python train.py --n_layer=8 --vocab_size=13250 --tie_embeddings=false --init="orth" --init_std_qkv=0.0241 --init_std_down=0.0345 --lr=0.0133 --warmup_steps=148 --schedule="wsd" --doc_mask=false --dataset="wikipedia_en"
MLP neurons of a small language model. Each row is named by its layer, matrix (gate and up: input weights) and neuron, and shows model dimensions 160-415. Each number is 500 + 25 x the weight over its row's rms, rounded and kept within 0 to 999. Numbers have three digits each. A neuron's up and down rows have the sign that makes its largest values positive.
After each neuron's rows, "fires on" lists the tokens most often at its 100 highest values on Wikipedia text that the model never trained on. A number after a token or word is its count.

L5.gate731:500554489491502516497520494547486472510437517487490466532503514474499484514499530498490545544526532481472472481500482464498489500462512496466445528529457496528516523524457510495493495486501518438496527475489493515451490537499496523499515518499487504504482520465485467477505532496516466500507503476469500470531492492483503491508542546436512487504512508513518522480474478463502497527480503476503522473531513518476513523471497472492484513520568484502481523474485479522520497523480490484459561497499497516553501544515472491468520537520513537551507496518475531532445477461504469539477492488474498519503499500540489470463448520508546498494513529497518477541522505490520488501482540482494496500491455501476494525502530501501524479495512516537583513456510500488470482477480501
L5.up731:468512533501457513476498492513513506488477473538505517521538495536528526519510553530469521562546502478495521494512508526516478470515503482481454538524522511511526483505499502547529514492479481505470543449512509503479464493466516477545507500470464483463517531495574471486498495512483470498508479503496494495498513470448537481503472517482483494517516474495518524555484499523530527518504488498468525509495518492531557484530502478478528498524490513516464527492441504534439514537502511542496503486533471497518491507501515487471481520526469533496466491480486492500537513445514502509526474496493520492485552507514503509447505509497486473538516491480508509540497459483540497502484502465483515495511539487505485490554489486543473532480477548491475532468519503511505468458515486
fires on: " at" 74, " At" 12, "At" 5

L5.gate688:516525490501465501487507527495489495471486469468531488495454478503502521499507512505533523501519491499505509530441503487505498511484512507494512542480492500498524496522507481528522488495458524497503489477473476490474506548523536454494464468510492518504490483484504551489539536467481511501505491483463470466508531528514492528491472507520504504494489527518496528524497440499533472534529563482495512486503455521496475465553430574453482463495485526471474506484517452533493456508499459507522493473511470480476503523500487526481473514458516501512504552503487539526530543513506526494506489548503489483474546481489525467537511531505493465564468515467540511544522476535482516488488465486469527501501521459496510482497518519508556523483486508501475490484502489493483514536527547
L5.up688:540505529510496503545467488525481502473469523509494559489501502534515517493558491506488520507501521524503467521537462478540467534497471525553473512540499517461510545480530474500480500533505505495491470511512468558496499523450494514512511524477491477486515503497520522497457483498453500484490526493485486505550471531549496515458472512444502476540505504544472517484464522477486530505523537483483517520507489485447474471500499489470479509517483494445540508506483476559538511482517476522471509480465481450514454530511460515466546503485494446526517507513486432491445510521544441521485503512457459511493490524509494510561489537455481474509467491512518484466492495505475459533511522488483511526511555523531529532526530526472497503495519522549520480469454498507518506472511525
fires on: " the" 19, "b" 15, "." 10, " a" 8, ".\n\n" 6, " most" 5

L5.gate1666:524469536508550512466516488488469513527497533445522531509443493487519539479500527493447466502531502502428538519482480533540456501487508498494495512492528477509515469502497499520519494502488504520450482504510514512474508510523505505531478491514507488481504481500480460495509506489514460491477522516535519438533530525490519505464514563493503509540529504489544498509538479483506501542498509513521509494549504488511473506508502528549523526506497518478491517517552500469498505561490460551473452514519529486529493535552486514469480506537499485539505519487505464524572476498503492538486510492458486514486506512534455517478496509444520525544575496502529502478533561480496501496537500515497523528496481502565505499531476507529503480475479502473478495502511491491508515504491497
L5.up1666:528476539507537491481502485496477520545484530435506535524445494487501544491508537494457466497531516492434539523489491524544464485486507495478489532480522484516520482505495491512520475501483508514451481507528534530484505508517508511539462490510500484467492462510477470500496507487521450481500527513518510429528537525483515500466494564486508527541525499482529513513530475473505494538492489512517509497566507493510468485498493520542512518507508507491482513523544486480508504580509459532480449520536533488501485536549482520475484500523500498538499511482502458526571482506509499535485514496470489525493503486536461500475495495451524534537576489504532511477527574480498476494533493496493528540499492510549494503532464486542501483468491507469470505500511488481501511499498490
fires on: " in" 38, " on" 30, " for" 16, " at" 5, " of" 5

L5.gate346:524532465457493481503535481505484499545477509469503515464478493473473496469486486525482437501510496470549501500517514535494477470500540529492461533576511547514507549473471517470543459495479479471447497566467493488484529469522510492441516489501485534510547539495509469457515489468478511473469469497484527483517452481515509498496492525493524529489517434469526505462541483510480499506529505522503503519482509491487489504510485495501546509543493509472516458529493504505507533529512457488489521550513517570488510532490476489518488525505517482506517497496508540483534491484488481504525498464510495513520522460541471517500492510474497518529504455471495544504523504473525518510475496470531498482494487514464524477509503486472529465490516505487491457479521478498519510500525497
L5.up346:483493510540538587491502544501479510490455509470476489486480508495444502490502497510479509471489482479532490488473482499506532460461502505492463520479503544545519506492510518494523466504467511480478517523495486533501489509509471532510484473519468496499488504484493505490478552518533477507550469497481529526530425535524485504468505513493499529469529510480487510465488469513491536486528502518468519481476524479475452469475538485524535490511543480494487511495510490515513462483492508506514495463519498484464431497515526499514515510528468520500454535525513526516515497500491475464523527495496480511510533502455508519525466563479515508511493493494489523512536476474508505470488464478478506474489486471483530483515546505495502448507525485512483502527518465491515557503526496
fires on: " in" 26, " of" 17, " into" 10, " " 7, " and" 7, " In" 6

L5.gate1329:450526510513508476500495530512475504507495520540548485522493479456509515511493521487515474514484508482503500499520529511534512507525456531480522432507497502535572515502490521499510497477486493512482471539548502524476475520457535480508524482506550494503496489508501500512473476497496534495528507508470507526504529493464526501511474499484522518526497489517456463527470529507515500481473434495474571489533506484525498501555535510460513523478557430548494476499522518494498520492542483469518524517501501524481517488460530459515442478521527517476479521484531463486468499482485520547528498505506477570467525469505508454560471501494544484476551464543481502493476511491441471462527533501501558452506508546513489530512516463524487499529497444455510469479493478454467482490511501
L5.up1329:480464486485499483503495533500473518495512502565479501496511462492495478520470522485470480538473511506508478472535535510489486502585491534480479466508453465512516515514439511505483516570481462564477483524545526487428476492476570497505490506504516489492482475493503526509543540492528499487487484508535493509520488502492505541496500537476505490533522488443525504489478516524528519470506515513498506520466508489480557518535477498461531475466480533557429536559504488482523520492516503459525518502536498510490499518483515462558451485503501485476513520494471506520493511464501537526546496483482491497449520513503526488481523542513515515505520447505499484520503503478469481505504522509523528554515483505500443499498510468543476551503520479488574506467464533505515492497499479
fires on: "1" 86, "2" 8, "3" 4

L5.gate17:482493449530497456513526476542543504523509513462499480528493525508517530502505527529477471454504529493515535449486524503471482501485470511454499489510495521496503480513526528533496498492494506483510486516497504501475499473481489467514493497499540446489529543506505494546472528480492505486444500525525531563528468523481469483468458506489516520487504483548507501487527476484462470462502524515466481468493451534496494510507518506503545426553492535531514488500488503485550521511515510554498440506470514470501526493507518503502511490495528484504487511516507498470487496519469524498540504522522540513485450491485513487450488479525499543501506487483487529530465532492504471464517522553449493472512506514459522549497495508541466510537484517510493473468477520500482494442494493
L5.up17:572451478514476538528488495510512528480526530508487505546507501484490551505495485527505516489489465510504496465510481508513508456520448493516519523474519509524458541507449477514524474532487544516520465519495511488524534509503481503482523483490485532439533486517504495539488527501515496489478572492516518480507496528475483445481464510529482481526511553503476506522519473474447494522496496492466507491508445494463470477532481512482536489475517477490514463530460502490514491515505540543444501497495487523484494518514492474503512511536462501511516517492508475506477519523482512491523536484457531497504466544512514519493516518501489527531538540493531486499498533501473482465499497550486494510536485495516481529492516498483473520502477533530506490496546497478509486483508519
fires on: " of" 74, " among" 6, " as" 6, " in" 5, " the" 4

L5.gate2209:494496493542523505447511506492508497521546492496509505518456536486548511474485536511504478490516523461470501437501529476507502515508500522541461422534521467472532494467500518527478484460548455519491491505552473477444494501514548454501505540472524478494493501529485499477473536470462488491509540540478520502470522487495502515521464491467488517484481478512488531527526533526502518544506471523485501424487515507488520507532453489470481540519511515547515505492550484503473471525530504488476518438473479489501506494520514461515525498555496506519531486477490507491499488484483481506503532526495487561481482464460481465478497483504503491511498487525504484485479483528486478517468505503496480462499503505480477564452513485553498530494505449505502457478480538518509477488462484
L5.up2209:490470529514495513520531511513475495494528465522544536498476501498479538496494464504487508478486504454497528504526488491529505505572463490509482494478513490435523461533541524535487504486510500527483508485575503449461502514487551478497489500512490469492486502501515547504493505493514537480512458526499520493506486489485490488488527477500472474504523501480470492484526526504508475529501488528513510464490517516521522505505524439462495511472476485562550504514485505500517508526512479551517469481499481481499471490527505513495463504563478509511530495501494503484493481481495521474494508504502501518502495506483502441500493523529540537496472517520518514496510517448471479495519489485477484497492497503490464528493447554544532513512522441522523500514538522487468478505468487
fires on: "2" 100

L5.gate1327:455540521473510519466502515549492538509515478478475514545510503509465524482498521509550509484468538497503497439512544508497517487486472472494527536482508498513547499495458490485457497513455467492522474483450536480516523515529510476498472464528516524522501508527494526475506450492533470513515481513485480439545424508495494510462538515491497508466494491500483542527537507496514530467516467460506527522537486502469511473521453491483516491472506515492479514532508504498499491539472481471515514492508462473475461502534458510483528561498513496469451501486527512499509534489475510480533520554516489443494542479482528462491487504490462526520557528475503511529511522517453455485461541470477480492454502485492482499494488515462509481468516411508509492485487473485511484460505506
L5.up1327:509505546491493520521472534506499506473437484506512462480472565491524495510511475505512514459496519484481507431487540489488492484503488487516539550524482533472498529479514517507481483507481458470481541434536482477433489507507480489484469457509502479501510496504515536485527508521534494536470478488510493510517479498484499525469476460522495478506518499492465513494536452499473476508490502483516511487523495518476497487495511458473520527521519493508439492510471518497532543542504498482477481494468495519494470510519469488517522464505484518511478526532527501502529470489514490527511522545509530454510505510506528506507452499476474535519485520531484508520480491482498496524463518526460494501465493480438497463487505486450513542515589482449496489489549493470469510495497520
fires on: " by" 20, "," 11, " to" 10, " By" 9, " of" 8, " in" 8

L5.gate924:529518501495485501493461500483465462517495497486520514520496489448483495556509515520515454498499485542548533490529502550522495498522477522518522472483530534527490501506481504488490502476524539462508462491538505487530476497444503496505523479513462533488496515455491461412533511480542518472525491475524493550538481489524434520510490486478470511470510512497538473515504527532521509513531558522533507524503511529504472517529532502483492480506526532481469480494516540461515552519552503495474513490498480492500549527527512565515509472468499523548506486507515514514534490504492481482546520572510489526514513505513523468488492511490505483497502502537507543558498504492534501482450511482501497473503512497494466479506481480487543495532484504487455483536500520509493462490532505
L5.up924:492460506508498518520497477496484517494477504535470521505473529517515479513496507570506524491495517480564462500507544485505552516463544519470477496498511485532498486524509534500531486529500544495509501513443515512488534491524526466518515461474496493467487550502519455504452465535543510504447503478469461489457532503480536501471460495524530492563527516548507506506497489507547499448470495515512555483522484492503471520478484545512489464525537521547480518469503499546511465475498486492548522489468513487468512496474516494472470508474452533500542486518463556497479525482446514507489509457485556571519524545499496508491502523520505473483514514527498489470507517492455507518520485457485451489556467462499499494517528500497496493521483531449519479470502499486488539454481507
fires on: " " 30, "3" 18, "4" 8

L5.gate1341:502496516499523532480476496545491512527473488483496532495533477493487476484483491444510481553496533484504513495504499545531500515507513489484476501495479523506482512525515514545508521523467510482466530469529498492513483553505477531507497534541457464508472485486478487510459451507475480478507507535510506570519492465494478507513500482546513489515494492489559510505495481520490496494524521505492481546516529474519445536492448499504535509492474469484471525477496511496519498519474498520533480480491522473522539504537489530477525456483516491495526483508442499514509549508493492474556498496498488537511493520525518482482568482493491509512472498524473452484527517513498526509539553504516457499518495464451505476504460489516522480545501522464479501541513519497451510489502527
L5.up1341:516525499457523458521529498499472505490519494503504539488471456481471503514486519512548517488526516476482520509541527459481465474500482455505507525519535468457528496527504534536509523498510493497515510474486501492519470496480511531510521521472513531543472539476483470507467456525452495511464492522511476499471499497499546482551474505473533501499527508454521514532538501497498487517554494540464491505478519459522485501522508519488502489501489549497512483503520504493477484504504526508548468472480469517507533468529493526503486471492477512498531489491478518537524476464476431497500552497480507536500496498474517485467511451526517520516537491493475506519486503525479522481545502450556488459538499463473504485528506513526518536475435466530503504486478522525460491468498495
fires on: " on" 44, " |" 17, " " 10, "On" 8, " On" 6

L5.gate2278:445492460461502494508491505458511502504502476530487481493499485483502517456534513523539504466528514482520536481466528486511548547492510507484457501534514469483440498458492508515483533519545502490479499472463498495496510525523470496475499495516501518495538528529551480519567524566536470505517496472517537526513484512539496493505527489457506514488473511496482523503481481499533490529526491470495478479496478519476508497523485504527489514512495541506503538509519490467452535546488514477519524468484455496542511513461476503473508486505453529504496518497489532513470512538520511496532512489511488496509431513536474435539475509511508539505470505489539497498511493496519506455487528473526493469452527494503518469496469491496512502547512465477491499445485517494482559476496556
L5.up2278:537494510487499519457503517558505526482454490510547495478466502553512487530558510522469519489516490530490485499560524530463501501496474496489517502510465541507473485482505497501525482511491466503483492505495503471498500468510539450467518497463504500466518484483477497478472505523457515509488448521523483499488501502488564496484499493524494521506485543504474495512537491520502516553501509517483506561507499491516480460533475521526522454508506470489478517510496547506501496557471534509486484520450512479497508515515506483469494475550488423506519491507487528507493537514567488523492511468492530517464477497498460495484464544504468530493526525515517500510479531495446438485455507505508472506500513494467542541532529453544535506530520531509521516471493507478491529486488499
fires on: " the" 35, " in" 14, " of" 6, " a" 4, " hold" 4

L5.gate663:498517486539505532482461494501490519506479526549473444509499499518475501483529512508509512451533488488479466474564518559513518504506463520489479457510486522522562528548493524503546487519489514525494480491476500495517471531466508486475473505486501480477504492497457473489472453523484539516520518535480512503489466538484494511493507504508497524531490459532433505466516502473506520511510497527516494537522546485484540494493535541484536521558532446481458436511506479464476465472555487477459441497490524490498489495487503511542527459457500533471488512492466483508522465451459528510521446503503516536487488485527488494496524484555556506482504503532519517486519509514490482528485506515499507466480475480502520519500557489563516540549507475528539494487466494529505474514499503
L5.up663:497486511498461484483515512514493528525474555500512511503513454472484505461508529517464499490509476551501477506518502495533518469508483495495498486531472521517505488535521492496504494504473505502491540478548452511507479500473545483454512520485525515513513469462503492465544536490522566488529470498468548523498527506525513519505557497501483485497488501484506505494549532479529516536500511498515495490492506525546515511525508491479462458493493441548496524515506471503522524522518479495478559463501484506494485479485504469484513503494487495468512506505530493453503511501468521457467491518455506541478495524487479460479525466488468497538453506517521477477515480500528495497536510500480512506470454529466482494485504463545474515474503519512512516484478491511482513506523510
fires on: "1" 78, " the" 6